From a checkpoint of a small transformer trained on Wikipedia.
Training: a variant of Muon for these matrices, 624M tokens, 9528 steps.
MLP neurons of a small language model. Each row is named by its layer, matrix (gate and up: input weights) and neuron, and shows model dimensions 176-239. Each number is 128 + 32 x the weight over its row's rms, rounded and kept within 0 to 255. A neuron's up and down rows have the sign that makes its largest values positive.
A block is one neuron, or neurons of one layer that tend to fire together. After each block is what it responds to, as a language model described it from the Wikipedia text at the highest values.

L6.gate693 [104  92  74 146 135 119 112 107 104 147 130 174 129 115  80 124 162 160 102 109 117  89  80 122  87  87  69 134 108 117 158 148 145 119 127 150 116 125 114  80 105 115 135 180  40  57 132 135 153 102  97 118  58 150 147 135 140 136 111  96 160 134 126  60]
L6.up693 [143 132 138  66 138  77  85 147 130 163 165 143 153  82 139 140 136 105 160 121  78 111  71  91  82 152 106 166 205 133 113 166 149 163 150  91 137 136 108 139 156  90 138 154 104 117 157 118 124 176 139 145 132 152 183  93 118 183 126 154  65 130 148 189]
Responds to: Fires on auxiliary verbs, mostly perfect-tense have/had/has and contracted 've after I/they in quotes ("I've seen", "should have"); also newlines after headings.

L16.gate417 [143 117 143 139 141 194  75 112 133 142 131 104 126 104  89 109  98 170 138 118 102 147 136 147 128 152 128 120 167 122  96  74 108 113  79 164 128  95 152 178 168 135 123 109 161 111 115 146  92   3 133 154  95 117 146 126 112 132 126 150 129 111 149  97]
L16.up417 [118 102 198 184 138 119 110 130 137 119  90 101 116 199 103 148 157 105 152 168  93 145 151  63 118  90 149 139 178 165 100 192 171 140 140 132 166 110 152 126 115 105 116 107 112 150 176  94 116 159 113 160  77 130 121 145 199 124  92 123 116 124 136 125]
L16.gate550 [118  68 150 127 179 123 136 160  94  68 151 179 111 123 157 121 108 164 160 156 138  82 178  72 112 196 151 124 170 123 144 173 110 135 139 119 119 132 133  84 155  45 135  72 150 147 108 194 159 115 143 111 161 113 152 108  80 161 149 113  90 116 127 114]
L16.up550 [142  94 174 183 202  93 108 147 141  74 124 100 107 120  75 135 115 114 123  99 127 117 126  63 144 107 133 150 135 141 117 226 161 122 149 116 125 141 136 148 164  93 154  72  64 179 135 158 195  46  69  60 153  94 147 112  77 123 163 123 132 121 168 153]
L16.gate718 [156  74 163 152 103 152 105 121 129 103  81  69  88 186  97 132 159 149 104  91 153  97 156 108 146  89 116 110 164 143 173 146 159 113 144 152 117  69 125 132 131 107 141 141 108 158 175 183  99 118 173 134 108  80 132 171 156 169 114  58 147 128 180 137]
L16.up718 [124  74 128 120 122 118  97 131 163 145 112 162  97  95 152 116 113 157 138  92 164  59 139 110 192 144 121 122 105 198 150 135 179 155 109 120 108 101 114 181 110 151 109 145 109 136 145 151 157  46 162 157  85 154 125 219 124 136 130 114 153 125 135 133]
L16.gate723 [122 141  44 148 130 145 137 134 108 186 105  77 116 157 185 160 164 101  64 154 100  94 168  95  63 138 136 106 138 167  93 144 136 190 128 130 124  80 113  99 127 158 112 116 118 102 150 181 119 106 123 115 103 121 104 111 194  95 101 114 123 120 154  54]
L16.up723 [ 86  96 153  89 172 144 128 133 119 131  94 187  89  87 164 166 188 135 147 145  96 190 133 113 179 139 146  37 128 163 102 134  92 147 149 108  99 131  81 100 120  97 102  65 163 131 140 182  59  89 110 162 114 107  86 157 127 163  98 159 180  76 103  73]
L16.gate846 [191 137 161 154 172 114 150 141 140 138 124 101  91 172 110 169 114 102 121 117 153  85 152 122 157  58 117 190 137 117  84 125 153 126  54 103 118  84 101 188 138 157 124  99 180 114 149 171 136 138 205  89 102 109  87 118 178 102 154 198 125 128 139  52]
L16.up846 [ 85 132 137  76 172 171  34 130 101 178 129 191 152 201 106 158 147 139 210 142 167  92 138 108 110 105  54 100 139 159 119 116 125  94  78 164 166 130 138 133 144 136 142 134 119 121  92 154 146 150 147 150  78  97 142 152 149  71 128 108 133 119 102 116]
L16.gate934 [ 61 140 102 121 173 153 138  97  98  72 123 152 137 129 124 108 133  96 142 110 122  92 178 119  87 139  59 150 179 187 185 172 146 171 167 160 182  63 182 130 144 137 122 119  94 100 198 129 203  76 164 173 147 104 135 167 141 100 136 135 128 101  88  75]
L16.up934 [157 111 114  93  95 161 169  56 186 107 152 119 120 128 139 124 104 127  98 132 179 140  95 145 126  99 134 101 154  96 138 183 185 156 131 116 108 121 111 120 138 107 104 133 119 192 179 148 199 134 137  78 181 141 134 163  78 110 141  73 119 105 149 100]
L16.gate962 [131 122 161  61 120 132 144 146 194 120 108 144 170 169 159 131 168 108 173 112 147 169 144  96  88 121 140 163 150  79 190 146 144 111 107 111 109 115 183 139  62  95  47 125  68 114 153 151 173 114 149  62  83 173 154 110 102 141 163 132  74 194 173  91]
L16.up962 [102 206 207 111 173 147 121  76 100  85 125 164 162 127  72 179 118 125 132 157 188 113 101  95 121 100 143 111 145 148 114 159  82 145 172 109 107 141  75 112 161 131 150 153 125 159 170 124 131 109 126 169 108 191 149 199 138 143 131 106 136 130 134 149]
L16.gate1003 [136 133 136 115 140 123 114 137 144 136 140 113 124 141 185 133 122 123 139 138 146 194 150 159  84  82  87 134 147 132 116 194 114  83  75 133 179  67 134 144 137 164  91 122 127 124 132 127 116 100 104 107  58 101 125 183 166 118 106 146 138 150 119 114]
L16.up1003 [138  64 146 136 146  85 111 126 202 140 131 107 131 129 131 159 154 116 118 122 151 114 127 124 135  63 153 114 113 124 146 102 166  91 141 108 155  92 174 129 146  97  94 143 146  95 121 138 162 130  95 126 113 117  90 164 131 107  87 159 132 115 112 191]
Responds to: Words right before a bare verb: infinitive "to", modals, "not" after did/does, as in helped to preserve, would have, did not occur.

L11.gate151 [ 80 131 149 190 135  71 126  98 132 140  94 155 146 132 173 117 116 105 178 135  66 115 110 102 113 146 120 187 157 133  62 112 138  87  84 127 109  56 138 121 176 107 119 112 151  89  70 115 145  56 177 141 182  78 133 101 173 124 144 138 148 154 162 176]
L11.up151 [143 147 100 179 135 116  96 168 103  87 150 164 147 175 138 169 143 135 164 171 110 135 170 154 109 122 187 131 117 133 172  67 160 172  79 139 160 158 167 129 117  94 156  95 166 140 109 167 113 127 103 156 121 114 131 105 150 133  91  82  75 151  93  93]
L11.gate181 [148  79 107 132 101 104 112 110 135 136  96 105 143 135 133 111 163 149 161  99 139  93 149 137  98  86 147 113 105 137 102 132 125 145 178 107 103 136 119 151 171 123 122 141 165  82  79 120 143  75 133 173 140 136  91 113 131 175 140  57 113 131 169  75]
L11.up181 [122  82 115  96 146 168 120 105 104 118 112  81 133 119 137 135 131 137  84  82 105 126 105 130 118 110 100 117 148 170 101 108 112 155 160  78 132 115  73 121 157 158  62 129  82  93  74  94 174 116 123 165 109 125  74 129 109 119 141 120 176 167 125  90]
L11.gate356 [165  96 165 113 121 161 136 169  93 134  54 107 132 146 148  80 152 131 163 132 163 139 146  86  90 131 135 114 120 190 127 125 146 108 108 142  64  93 153 165 140  89 130 194 156 102 137 128 114  85 138 126  69 129  89 157 178 115 104 167 135 114 104 116]
L11.up356 [147 135  82  92 132 120  81 137  99 107 183 155 109 101 134 112  94 116 168 149 122 116 174 135 153 116 148 210 197 116 149 116  55 177 120 140 141 147 141  85 121 129 167 137 122 126 124 139 119 149 168 128 115 135 102 146 112  47 138 132 114 153 116 146]
L11.gate442 [156 168 127 163 128 137 119 141  59 115  85 165 153 161 162 135 109 207 130 125 126 112 138 131 150 133 142 129 156 149 162 146 172 129  85 107  65  60 140  87 125 119 147 125 109 129 137 195 105 104 150 168  82 105  90 154 124 114 171 105 114 177 110 140]
L11.up442 [111  95 161  98 109 146 159 171 167 131 135 185 102 198 128 131  76 106 144 179 132 142 102 143  88 144 176 118 105 108  97 118 108  70 203 125 104 146  87 146 148 160  91 161 108 137 115  89  86  87  95 131 101 117  64 106 144  50 175 219 134 132  86 131]
L11.gate687 [135 124 171 114 142 132 112 145 149 125  92 134 173 102 161 160  96 148 154 126 177 174  78  92 139  54 123 183 126 163 117  63 154 143 172 135 136 109  80 127  98 116 145 105  84 155 122 166 160 159 182 166  64 182 138  99 138  98 154  90 112 130  92 103]
L11.up687 [184 152  72 170 174 126 129 156 156 149  64  96 154 121 174 148 180 165 141 122 107 147  81 169  92 180 166 119 110 127  95 134 141 139 202 131 142 188 134  56 118 125 132 128 166 146 173 167 162  98 156  89 178 127  61 136  88  43  89 132 151 133 171 157]
L11.gate768 [110 128 149 195  78 134 155 155 164 142 156  90 110 136 144 136 139 159 106  63 139 142 122  91 120 161  78 147 124 131 133 143 148 157 199  76 148 144 135 114 140 154 142 128 155 150 124 159 126 118  83 129 161 133 190 115 145  94  82  90 104 201 198 142]
L11.up768 [114 128  93  82  49  95  89 139 146 186  96 160 122 106 100 116 196 167 207 127 171  89 142  96 172 139 166 107  96 174 141 108 149  99 160 128  95  93  87 113 110  99 191 157 158 116 118 146 112 103 198  82 178 118 105 168 129 173 174 148  99  93 128 104]
L11.gate918 [157  47 142  98 166  91  91 155 174 122 121 116 142 105 122 134 116 145 140  79 112 125 133 101  81 157 107 124 156  92 116 121  95  92 129 133 133 131 169 186 103 193 120 133  99 131 153 141 128  87 126 104 160 151 148  78 171 177 133 118 109 169 119 145]
L11.up918 [ 42 123 108 130 137  97 129 122 164 152 130 124 156 110 119 136  92 112 200 159 142 154 169  38  73 143  99 138 130  95 102 158 116  73 125 146 125 129 143 144 133 138  81 147 170 126 135 153 168 104  82  89 197 140  66 118 151 153 133  91 114 166  94 107]
L11.gate920 [ 88  54 131  97 130 160 180 146 142 107 145 134 104 155 114 109 112 178 153 100 100 160  55 134 146 134 151  68 133 110 188 127 117 118 133 184 133 114 144 173 178 104  76 107 116 160 146 112 140 122 149 155 118 141 159 113 151 133 146 175 161 127  69 115]
L11.up920 [170  54 131 138 136  36 118 125  87 126 119 109 116  92  79 105  94 164 160 168 193  99 209 158  52 155 121 131 134  81 114 133 152  63  94 144 160 105  88  79  84 113 129 118 171 160 140 158  81  68 106 132 187  91 154 164 165 119 157  69 125 133  25 130]
Responds to: Single digits inside multi-digit numbers, mostly the leading digit of vote-share percentages in election tables (3|4.67%), plus inner year digits (1|9|70) and " was" after birth–death dates.

L16.gate153 [ 79 112 104 134 138 111 143 135 114 138 107 114  87 128 126 125 138  82  95 138 117  72 112  68 110 178 116 142 114 119 137 164 171 180 132 147 126 139 153 190 189 172 149 100 152 194  59 123 119 117  79  89 165 167 129 156 156 125 131 112 118 149 140 125]
L16.up153 [147 104 146 110 138 169  90 169 138 141 130  77 147 118  93 113 125 151 109 123 152 109 140 101 147 151 120 140 129 122 153 160 147 128 159  99 151 105 101  77 118 124 135 109 206 162 136  76 163  89 137 120 220 110 150  75 106 202  58 123 192 102 141 124]
L16.gate294 [172 199 100 134 128  96  78 130  91 149  63 113 155 170 105 162  63  81  86 160 125 106  73  98 138 100  67 174 114 146 148  81 141 105 123 112  98 146 191 146 153 132 106  94 117 153  62 139 140 108 107 146 128 108 235  65  93  47 114 131 133 131 126 151]
L16.up294 [144 177 144 132 154 132 158 150 110 156  99  77 116  90 134 148 103 149  81  94 168  75 127 101 112 149 148 147  88 174 209 147 202 133  80  90 132 128 100 127 137  91 224 134 132 149 121 120 153  98 132 134 116  65 157 117 101  98 128 101 141 102 144 171]
L16.gate358 [ 92 118 147 135 129 164  99 130 150 134  92 123 110  71 155 175 110  93 139 149 134 144 107 112 135 169 126 156 125  63  97 163 116 135  77 173 142 139 136  95 113  64  47  68 129 169 150 149 161 160 157 122 117 107  72 145  99 158 161 208 108 142  99 113]
L16.up358 [161 158 140 192 130  95 128 143 158 139 155 108 105 161  86 102 117 116 144  46 160 149 190 107  97  83 140 155 157 132 171 111 143 154 145 117 138 123 143 123 109 121  96 137 165 119  77 127 149 111  98 102 193 141 161  95  96 144 112 137 106 100 147 130]
L16.gate527 [ 97 141 137 175 168  94 142  83 101 183  91 171  66 110 135 133 128 174 157 108 161 111  78 119 108  99 146 207 129 133 100 118  81  63 126 120 115 123 131 135 115 120  89 141  86 151 141 158  93  91 121 127 133 145 157 122  86 166 164  96  96 126 106 174]
L16.up527 [ 82 121 161 113 140 167 147 187 127 146 183 103  59 125 152 127 136 141 106  78 148  93  96  61 146 102 168 147 113 189  81 145 142 108 196 151 110 134 100 197 142  92 150 126 128 114 116 172 104 124  67 160 140  83 174  64 134 191 137 113 112 124 131  84]
L16.gate837 [159 139 103 158 171 130 170 111 147 147 171 112  65 120 203  64  94 164 127 167 157 108 147 169 171 137  70 139 151 103  96 149 130 150 156  82 152 117 175 106 163 128 104 122 154 159 157 176 176 124  65  99 160 224 146 116 155 176 150 131  76 161 171 114]
L16.up837 [151 176  71 150 117 119 167  95 184 122 113 115 168  80  52 113 175 122  67 126 152  59 174 120  79 115 187  87 150 166  79  97 156 118 185 105 114 133 109  81 176 179 108 161 162  83 190 156 128 154 120 116 166 126  94 124 129 124 117 160 202 180  99 154]
L16.gate858 [137 162  85 149 135 134 130 183 161 135 134 101  86 113 133 161 128 144  99 124 150 140 135  82 164 147 135 165 135 160 164  79 146 119  99 158  92  94 186 174 153 115 139  98 143 120 151 158 102 113 147  97  88  72  72 145 105 132 103 172 112 212 160 101]
L16.up858 [113 150 145 121 193 158 137 164 120 220 127 118 137 136 113 111 161 100  83 162 101  66 167 104 127 132 191 152 146 117  58  99 166 134 135 146 166 114  82 160 140 106  95 181 100 169 119 153 151 145 133 103 148 118 109 166 150 154 171 177 108 149 119 152]
L16.gate882 [ 86 164 124  84  95 166 140 135  84 181 106 123 106 143 131  99 141  89 117  93 104 168 118  92 147 155  97 164  90 128 146 126 120  64 139 129 170  28 168 128 122 165  99 155 107 103  98 139  65 127 168 143 202 150 117  80 114 109 163 155 128 139 142  60]
L16.up882 [150 147 158  88 140 146  91 120 154 156 180 110  83  70  67 165 199 166  78 140 108 130 114 108 125 166 106 120 114 167  84  97 137 139 160 116 101  78 103 140 141 135 116 136 151 133 100 183 146 107  96 106  89 147  87 116 143  84 113 136 135 105  93 108]
L16.gate923 [113 195 158 116 184 131 153  53 170 111 172 121 167 117 138  98 114 150 153 101 188 107 182 173 150 122 140 159 168 138 146 113 156 104 115 148 175 125 121 146 112  67  81 130 132 101 168 159 148 127 168 160 120  78  71 123  91 101 130 144 172 150 152 147]
L16.up923 [107 180 155 106 145 155 198  83 158 108 130 153 109 165 120 103  95 142 136 146 134 145 155 178 125 103 121 168 139  98  61 142 113 138 105 114 131 120 140 140  86 136 151  94 107  88 157  71 136 138 158 128 156  60 156 123 124  76 101 115 172 166 125  99]
Responds to: Main verb or auxiliary right after a sentence's subject in descriptive or biographical prose, mostly has/have/had/was, e.g. "It has Palladian windows".

L11.gate2 [ 89 150 129 123 123 172 141 125  69 146  97 112 117 122 156 153 136 113 151 135 133  99 119  78  99 150  88 132 177 129 167 185 155 115 128 106  96 121 166 188 133  53 141 153 128  42  83 177 122 151 130 129 146 165 110 153  59 181 129 127 128 211 130 204]
L11.up2 [101 160 114 166 123 128 116  86  97  84 191 174 136 162 134 157 135 120 155  91  72 151 156 177 154 178 114 131 118 106 116 137 114 183 113 131 200  79 121  30 137 156 125 175 106 116 120 129  81 114 148 191 135 137 161 163 172 127 156  91  61 122 109 146]
L11.gate167 [ 77 123 165 120 189  79 181 177 106 118 126  40 107 171 143 139 145 136  66 139 141 128  85 108 174 140 138 176 148 124 115 182 141 115 156 160 200 181 203 160 127 164 104 151 135  65 140 150 176  97 181  96 133 165 110 160 130 122 105 140  58 183 151 145]
L11.up167 [ 94 119 125 148 128 119 127  52  80 110 111  93  80  96 142 168 140 125 130 150 148 133  98 129 116 118 156 190  69 153 144 169 178  87 117 160 150 122 134 146  90  93 139 129 101 179 113  97 135 171 118 177 154  98 112 166 132 149 107  42 126 103 141 146]
L11.gate292 [172 140 197 107 118 119 167 201 100  93  99 170 138  99 158 196 127  79 123 122 145  78 177 197 119 165 194 156 171 145  52 148 116 137 141 187 179 119 143 121  76 104 138 127  88 104 149 115 137 120 111 146 150 157  95 150 137 149 137 131 143 145 145 145]
L11.up292 [113 174 159 109 127  66 118 153 111 106 110 125 157 128 118 164 102 162 159 178 136  70 152 145 108 159 115 159 170 146 142 148 136 163  99 199 124 119 123 138 138  68 104 146 119 161 171 166 148 167 103 170 113  93 110 111 113 140 196  94  74 162 141 163]
L11.gate445 [144 155 163 163 157 119  68 127 129 131 116 111 133 147 148 139 198 136 152 137 146 137  97 149 132  95 107 180 168 109 184  99 147 147  90 100 102 128 148 193  89 117 133 170 134  72 115 131 158 148 156 203 177 151  76 145 121 158  97  89 116 122 132 133]
L11.up445 [ 93 137 155  78  73 101  35 109 110  99 171 156 147 167 137 146 186 126 123 130 147 100 151 130  90 144 147 142 160 162 151 144 133 114  17  90 123 155  74 129  74 124 164 142 114  76 158 194 138  90 126 135 188 173 173 125 156 157 111 129  49 129 149 108]
L11.gate788 [127  79 146 131  99 206 152 143 127 182 128 131 165 146 125  66 118 148 142 151 132 166 152  81 102 120 108 131 130 152 142 137  75  98 183 108 142 136 122 146  96 118 157 126  64 167  52 115 154 174 139 170 136 158 104 127  74 177 124 133 128 162 113 132]
L11.up788 [ 65 153 157 124  91 128 161  89 122 125 155 130  96 120 128 174 131 131  97 116 181 115 154 154 159 137 146 151 168 163  60 200 127  90 203 122 165 149  78 133  96 101 108 155 158  89 130  95 138 178 128 100 121 145 136 129 112 145 162  97 103 142 128 148]
L11.gate829 [122 157 173  70 141 140 137 141 150  67 136 139 138 189 116 151 117 116  61 112 144  74  95 115 117 140 152  89 141  85 119 114 172 115 188 137 149  94 164 143 145  92 102 123 110 166 134 140 106 130 166 179 128  45 141 142 108 114 137 114  77 144 130 163]
L11.up829 [136 136  78 115 118 103 146 116 151 122 189 154 158 118 165 166 166 120 144 178  96 139 139 111  79  92 128 159  95 124 142 137 132 125 121 135  77 138 101 146 116 148 106 121  93 114  82 168  98  99 122 183 101  73  91 132  79  93 132 138  90 115 155 170]
L11.gate840 [ 69  91 120 131 107 107 102  97 120 111  81 123 164 114 138  96 156 116 125 118 148 175 131 168  98 124 132  90 137 123 200 118 147 118 137 161 115  52 132 135 166 122 132 103 168 173 159  44 128 130 121 167  90  99 125 128 158 168 160 141 135 191 201  91]
L11.up840 [140  82 172  84 139 134 107 142 123 127 142 122 117  97 125 170 117  96 109 127 134 138 135 113  37  78 149 133 159 136 126  87 129  90  93 199 156 126 121  54  46 134  94  91 132 120  75 143 183 116  85 107  96 155 119 144  87 106  76  70 139 102 116 138]
L11.gate903 [ 91 113 128 140 113 113 117  83 103 194 150 118 160 149  98 115  96 150 109 171 150 144 178 157 108 181 103 211 138 124 162 153 146 149 115  88 158  30 122 188 146  84 150 109 173 168  95 126  96 113 174 141 104 120 175 135 198 188 119 145 150 117 147  72]
L11.up903 [182 144 152 156 130 159 188 143  70 138 162  88 183 122 137 131 131 147 100 122 202 185 120  80 157 124  90 173 130 103 104 137 102  86 106  89 116  68  99 116  68  63 177 160 113 188 110 171 154 177 169 169  76  96  97 125 112 161 129 154 114  98 135 153]
Responds to: Tokens just before a main verb, mostly negations like not, never and the t of didn't or wasn't, plus to, be, also, first.

L6.gate387 [167 115 130  90 132  65 128 115 119 144 178 141 112 143  63 190 130 165 136 129  66 170 132 170 165  99 146 120 113  93 117 102 111 110 146  95  99  97 194  85 169  64 134 140 128 125  98 133 102  93 119  99 102 191 147 158 129 129 164 116 146 141 109  81]
L6.up387 [150 119 160 175 161 152 144 145 137 167 109  80 118 121 174 139  97 107 157 118 141 129 190 114  75 136 126 118 130 105  95 133 140 145 103 120 124 101  63 175 187  91 100 149 140 128 154 119 123  85  72 143 109 110 105 130 183  74 155 119 120 131  82 121]
Responds to: The third digit of a four-digit year, giving the decade, especially in birth and death dates such as 19|9|6, 18|8|6 and 17|1|7.

L11.gate146 [134 177  97 149  56 167 201 119  93  98  79 154 129 121 142  73 150 141 165 137 155 148 142  92 130 122 166 158  81  90 127 159  89 133 123  74 107  32 181 120 173 139 135 147 137 119 126 138 130 116  72 103 119 126  93 159 123 135 163 120 123 138 149 166]
L11.up146 [175 142  97 178 117 116 175 109 104 128 102  69 123  68 115 127 125 153 139 161 206  99 142 134  87 107 119  90 110 115 169 168 144  73 105 107 102 120 168  80 135  82  98 126 138 131  98 102 155  95  84 149  85  93  88 137  99 139 136 141 114  77 115 143]
L11.gate355 [158 194 116 100 119  33 116 151 141  99  73  83  95 110 150 146 108 145  96  97  71 151 101 168 126 144 201  86 134 168 106 108 184 131 101 100 191 108 147 161 111 114 108  93 142 153  54 178 162 116 106 161 135  95 127 180  73 130  98 164  99 142 125 158]
L11.up355 [150 181 152 102 124 113 178 111  91 141 111  77 152 111 145 163  78 156  99  99  82 119 205 137 146 124 130 164 128 120 126 129 158 149 119  98 172 158 171  87  79 101 107 108 159  78 104  85 132 148 170 154 157 154 177 214  59 138 107 154  93 114 143 162]
L11.gate394 [114 122 112 178 177  83 120 155 107 141 177 170 127  90  62 114 152 110 149 179 157  78 111  96 121 104 133 133  96 170 154 145 166 118 150   7 149 139 153 143 177 120 115 135  79 152 122 129 172  74 141 116 118 119 122 136 159 170 134 128  50 186  84 108]
L11.up394 [ 77 148 137 113 101 155 151 125  55 143 235 183  54  81 170 134 159  72 125  71 167  93 144 157 140  98 142 108 132 163 156 143 119 175 180  91  97 149 143 114 101 138 106 139 113 117 143 155 119  78 207 117 155 155 116 117 109  71  91 109  81 104 128 107]
L11.gate533 [123 140 182 149 129 147 101 102 108 136 135  77 122 108 129 170 127 140 123 109 159 136 198 116  75 126 111  78 169 158 163 135 180 170 133 112 140 185 131 137 139 126 127 162 129  75  90 168 188 131 118 168 149  96 136  53  67 155 108 127 104 176 123 206]
L11.up533 [146 125 153 124 127 144 148 106 117 113 142 130 111 119 139 164 105 210 112 138 170 195 155 145  41 138  83  66 126 142 139 103 162 132 157  92 147 139 106 139 132 100 154 103 133  87  80 174 135  91  87 151 122 127 176  65 131 160  95 118  71 183 122 180]
L11.gate597 [152 131 120  81 153 116 146 126  72 166 120 112 119  83 158 127 148 141 109 122  80 122 165 127 158 142  82 149 183 147 122 159 144 144 143 135 118  77 171 111 146 188 140 140  94 146 116 154 163 122 115 125 171  94 147 109 130 130 117 117 108 135 135 217]
L11.up597 [105  92 176 124 143 122 140  89 104 153 149 153  49  61 107 212 131 158  57 140 114 121 148 189 108 108 133  66 100 117 161 148  46 157 116 108 142 140 108 160 133 128 107 144 110 132 107 178 183  80  69 138 124 102 187 159 140  86 107  68 147 118 145  62]
L11.gate830 [134  92  56 143  72 150 181 153 133 151 187 132  53 126 173 112 143  46 129  58 129  84 146 149  62 175 102 101 108 141 146 121 133 124 137 131 153 141 124 113  89 157 131 125  89  99  74 129 146 154 184 222 134 122  74 193 172 108 112 120 142 149 107 133]
L11.up830 [128  78  61 168 127 134 118 149  92 192 109 130 132  29 103 115 145 131 165 154 204 141  92 110 127 138 170 127  90 142 131 152  88 112 158 164 126 123  80 169 139 134 135 169 148  94 118 170 120 114 170 158 167 171 164 158 141  94 175  96  97 132  71  83]
L11.gate837 [104 160 135  81  78  65 109 125 167  87 107 140 126 153  98 156 195 195 108  82  75 101 102 133 160 124 150 102  47  70 100 134 167  88 115  97 125  43 121 114 130 107 120  74 144 128 148 117  75 121 110 102 119 105  79 132  79  69 129 173  83 140 127 137]
L11.up837 [ 89  95 125 152 110  74 144 168 143 137 113 130 197 139 134 122  71 138 139 131 159 129 147 139 110 109 170  97 159 120 140 155 102 161 125 111 101 162 132 128  80 123 153 138 151 134 138  68 168 130 152 109 134 182 119 178 132 149 139 165 130 136 112  88]
L11.gate1012 [158 138  83 141  71 105 152 142  81 153 157 133 143 193 132 187 155 145 117 102 165 163 122 106  85 146 135 143 151 109 171  87 157  99 153 112 167 148 168 170 138 164 133 142 147  80 145 153 141 152 164 179 133 124 184 142 152 174 151 162 152  59 110 176]
L11.up1012 [146 119 207 121 128 193 148 157 161 147 185 158 145 117 171 130 175 131  49  69 125 140 135 117 132 179 109 170 109 171 161 172 190 117 159 194  91  81 129 148 148 125 170 147 137 141 191 156  91 151 144 124 121 143 159 133 199 122 114  71  96 147 136 151]
Responds to: Copulas and auxiliaries (was, is, be) right after a sentence's subject, and adverbs just after them (also, not, widely, still).

L16.gate17 [ 85 126 121 159  71 100 103  72 100 128 154 112 145 154  70 147 159 157 108 152 139 138 165 137 130 117 136 126 186 137  97  70  99 136 100 151 116  98 109 119  95 147 121 129 114  83 147  64 143 116  98 136 153 136 136  65 111 134 161 153 158 173 127 164]
L16.up17 [157 156 142 189 110 140 173 160 123 104 100 160 136 146 100 140  98 145 146  77 106 144 146 108  78  64 164 111 100  72  96 145 161 139  97 171 100 138  70 163 122 160 106  87 113 120 123 116 121  31 128 122 169 141 113 114 132 138 169 130 164 122 119 159]
L16.gate213 [122 119 149 117  60 128 119 156 149 161 183  88 158 131 109 143  67 191 165  91 147  32 101  52 113  82 147 156  93 108 145 118 138 105 129 161 113  98 128 137  92 128 144 119 174 178  91 141 114 160 150 174 149 167 166 115 190 136  67 135 104 131 153 151]
L16.up213 [129 157 126 107 170  66 154 107 108  85 149 151 136 136  99 152  86 118 122 158 133  94 120 152 133 144 126  86  96 166 106 124  86 182 120 133  91 147 103  71 206 158  70 151 133 136 118 100 163 116 106 132 139 179  95 166 205 178 153 148 155 156 137 119]
L16.gate324 [132  97 160 148 131 138 133 133  92 109  79 136 140 167 115 105 144 124 144 122 139  92  79 106 157 184  98 128 112 127 148 119 167 103 137 134 125 159 158 142 168  81  27 121 123 113 127 138 161 137  98 108 122  90 167 117 158 142 136  76 124 169  69 143]
L16.up324 [ 87 135 156  71  73 142 180 100 163 104 113 143 130 163 130 145 116 133 128 165 119 164 126 144 134 124  66 108 130 139 120 139 172  93 151 151 164  77 156 153 145 173 184  75 174  96 139  58 147 124  99 100 102 147 130  94 196 134 110 140 182 120 134 102]
L16.gate334 [100 201 164 150 139 165  83 138 100  95  89 140 142 174 113 158  93 207  70 134 103 147 143 200 202 119 115  94 129 104 121 104 109 140  89 106 135 103 118 128 104 166 163 100  37  81 130 107 119  68 150  90 111 101 138  85 157 156 135 165 146 121 128 172]
L16.up334 [130 170 151 181 135 114 161 126 120 187  54 165 156 127 121 153  91 160 117 143 113 164 209 145 118 125 175 159  97 151 191  48  80 185 144 111 160 132 148 162 135 104 154 137 115 170  75  54 125 194  81 126  88 114 111 164 145 186 114 181 158 126 104 108]
L16.gate492 [160  91 147  84 159 152 115 145  68 123 186 120 136 116  96 137 117  62  57  59 150 152 134 111 105  92 128 146 108 135 141  77 136 113 146  86 135 118 134 113 104 150 111  83 154  86 193 108 117 127 135 116 112  93 141 113 142 154 126 204  98 109 105 145]
L16.up492 [130 146 117 105 142 152 116  88 137 129 126 156 113 147  94  87 142 144 115 198  77 145 169 155  95 121 154  92 101 126 145 183 100 122 174 130 181  89 112 130 197 117 119  69 171 207  98 160 151 134 141 111 121 129 121 114 255  72 141  93 135 128 155  95]
L16.gate578 [139  97  87  97 172 143 105 110 132 175 216 218 146 124  92 121 160 134 150 108 138 142 140 108 161 115 168 153  77 100 166  95 136 119 121 116 136 114 130  86 135 149  78  59 129  88  74  99 129  75 156 143 167 169 114 145 127  96  93 163 191 151 143  75]
L16.up578 [129 170 169  86 160 111 113 122 122 151 103 146  64  83 107 196 140  89 191 112 114  84 183  79 136 108  75 146 112  90 119 140 160  95 153 141 151  97 122  97 158 170  99 168 116  96 124 125 128 160 131  99 122 147 170 126 182 205 112 141 124 137 166 123]
L16.gate586 [138 106 134 108 106  85 127 159  94 155 152 117 177 176 158 142 152 173 159  94 141 131 119  57 169 106 159 151 180 110  95 117 182  95 132 146 128 160 146 105 134 130  83 135 173 121  80 151 180 126 123 137 139  90 170  98 234  95 166 173 178 137 103 103]
L16.up586 [103 169 183  93  87 134 132  98 135 144 112 182 114 201 131 133 123 116 122 196 158 150  66 151 137 134 134 134 124 141  85 130  53 137 136 131 143 154 141 147 120 145 146 165 121 146  93 122 137  99 129 141 126  98 116 103 166 121 171 131 142 119  68 151]
L16.gate751 [146 163 140 137 143 156 144 101 152 102  57 108 173 157 132 108 161 103 126  77 161 122  87 153 180  90 121 133 125 141 111 123  77 126 107 126 105 104 115 145  81  58  89 131 135 180  71 149  99 100 202 146  86 159 121  48 145  87  53 106 158 137 111 149]
L16.up751 [125 175 178 102 152 119 113 140 115 152 108 136 143 163 184  78  83 127 144  60 131 154  92  47 149  75  94 136 171 139 104 120 125 132 109  89 157 140 142 108  80 113 123 123 138 117 129 110 133 121 169 171 116 107  96  98 124  63 147 132 180 129  82 135]
Responds to: Single digit tokens inside written years, mostly the third digit after "19" or "20" (as in 1956, 2002, 1787), plus day numbers in dates like 4 June.

L6.gate894 [156 168 116 171 117 112 114 122 147 130 125 122 150 171 112 114 131 134 144 212 116 101  86 123 126 131 172 108 102 135 109  91 108 118  44 142 135 101 147 132  79 107 139 145  86 144  87 167  92  80 177 101 131 127 136 142 129 157 123  87 114 204 131  91]
L6.up894 [167 140 200  89 138 123 164 131 177  75 134  96  88 100 139 112  83 144 164 114 145 134 127 131 114 146 105 102 112 163 137 142 152  91 158  95 127 125  83 164 126 154  96 151  97 130 154 202 173  92 161 149 121  74  90 125 140  95  79 176 120 153 114 156]
Responds to: Mainly the t or s after an apostrophe in contractions such as Don't, didn't, Let's, often in song titles or quotes; more weakly function words like not, to, only.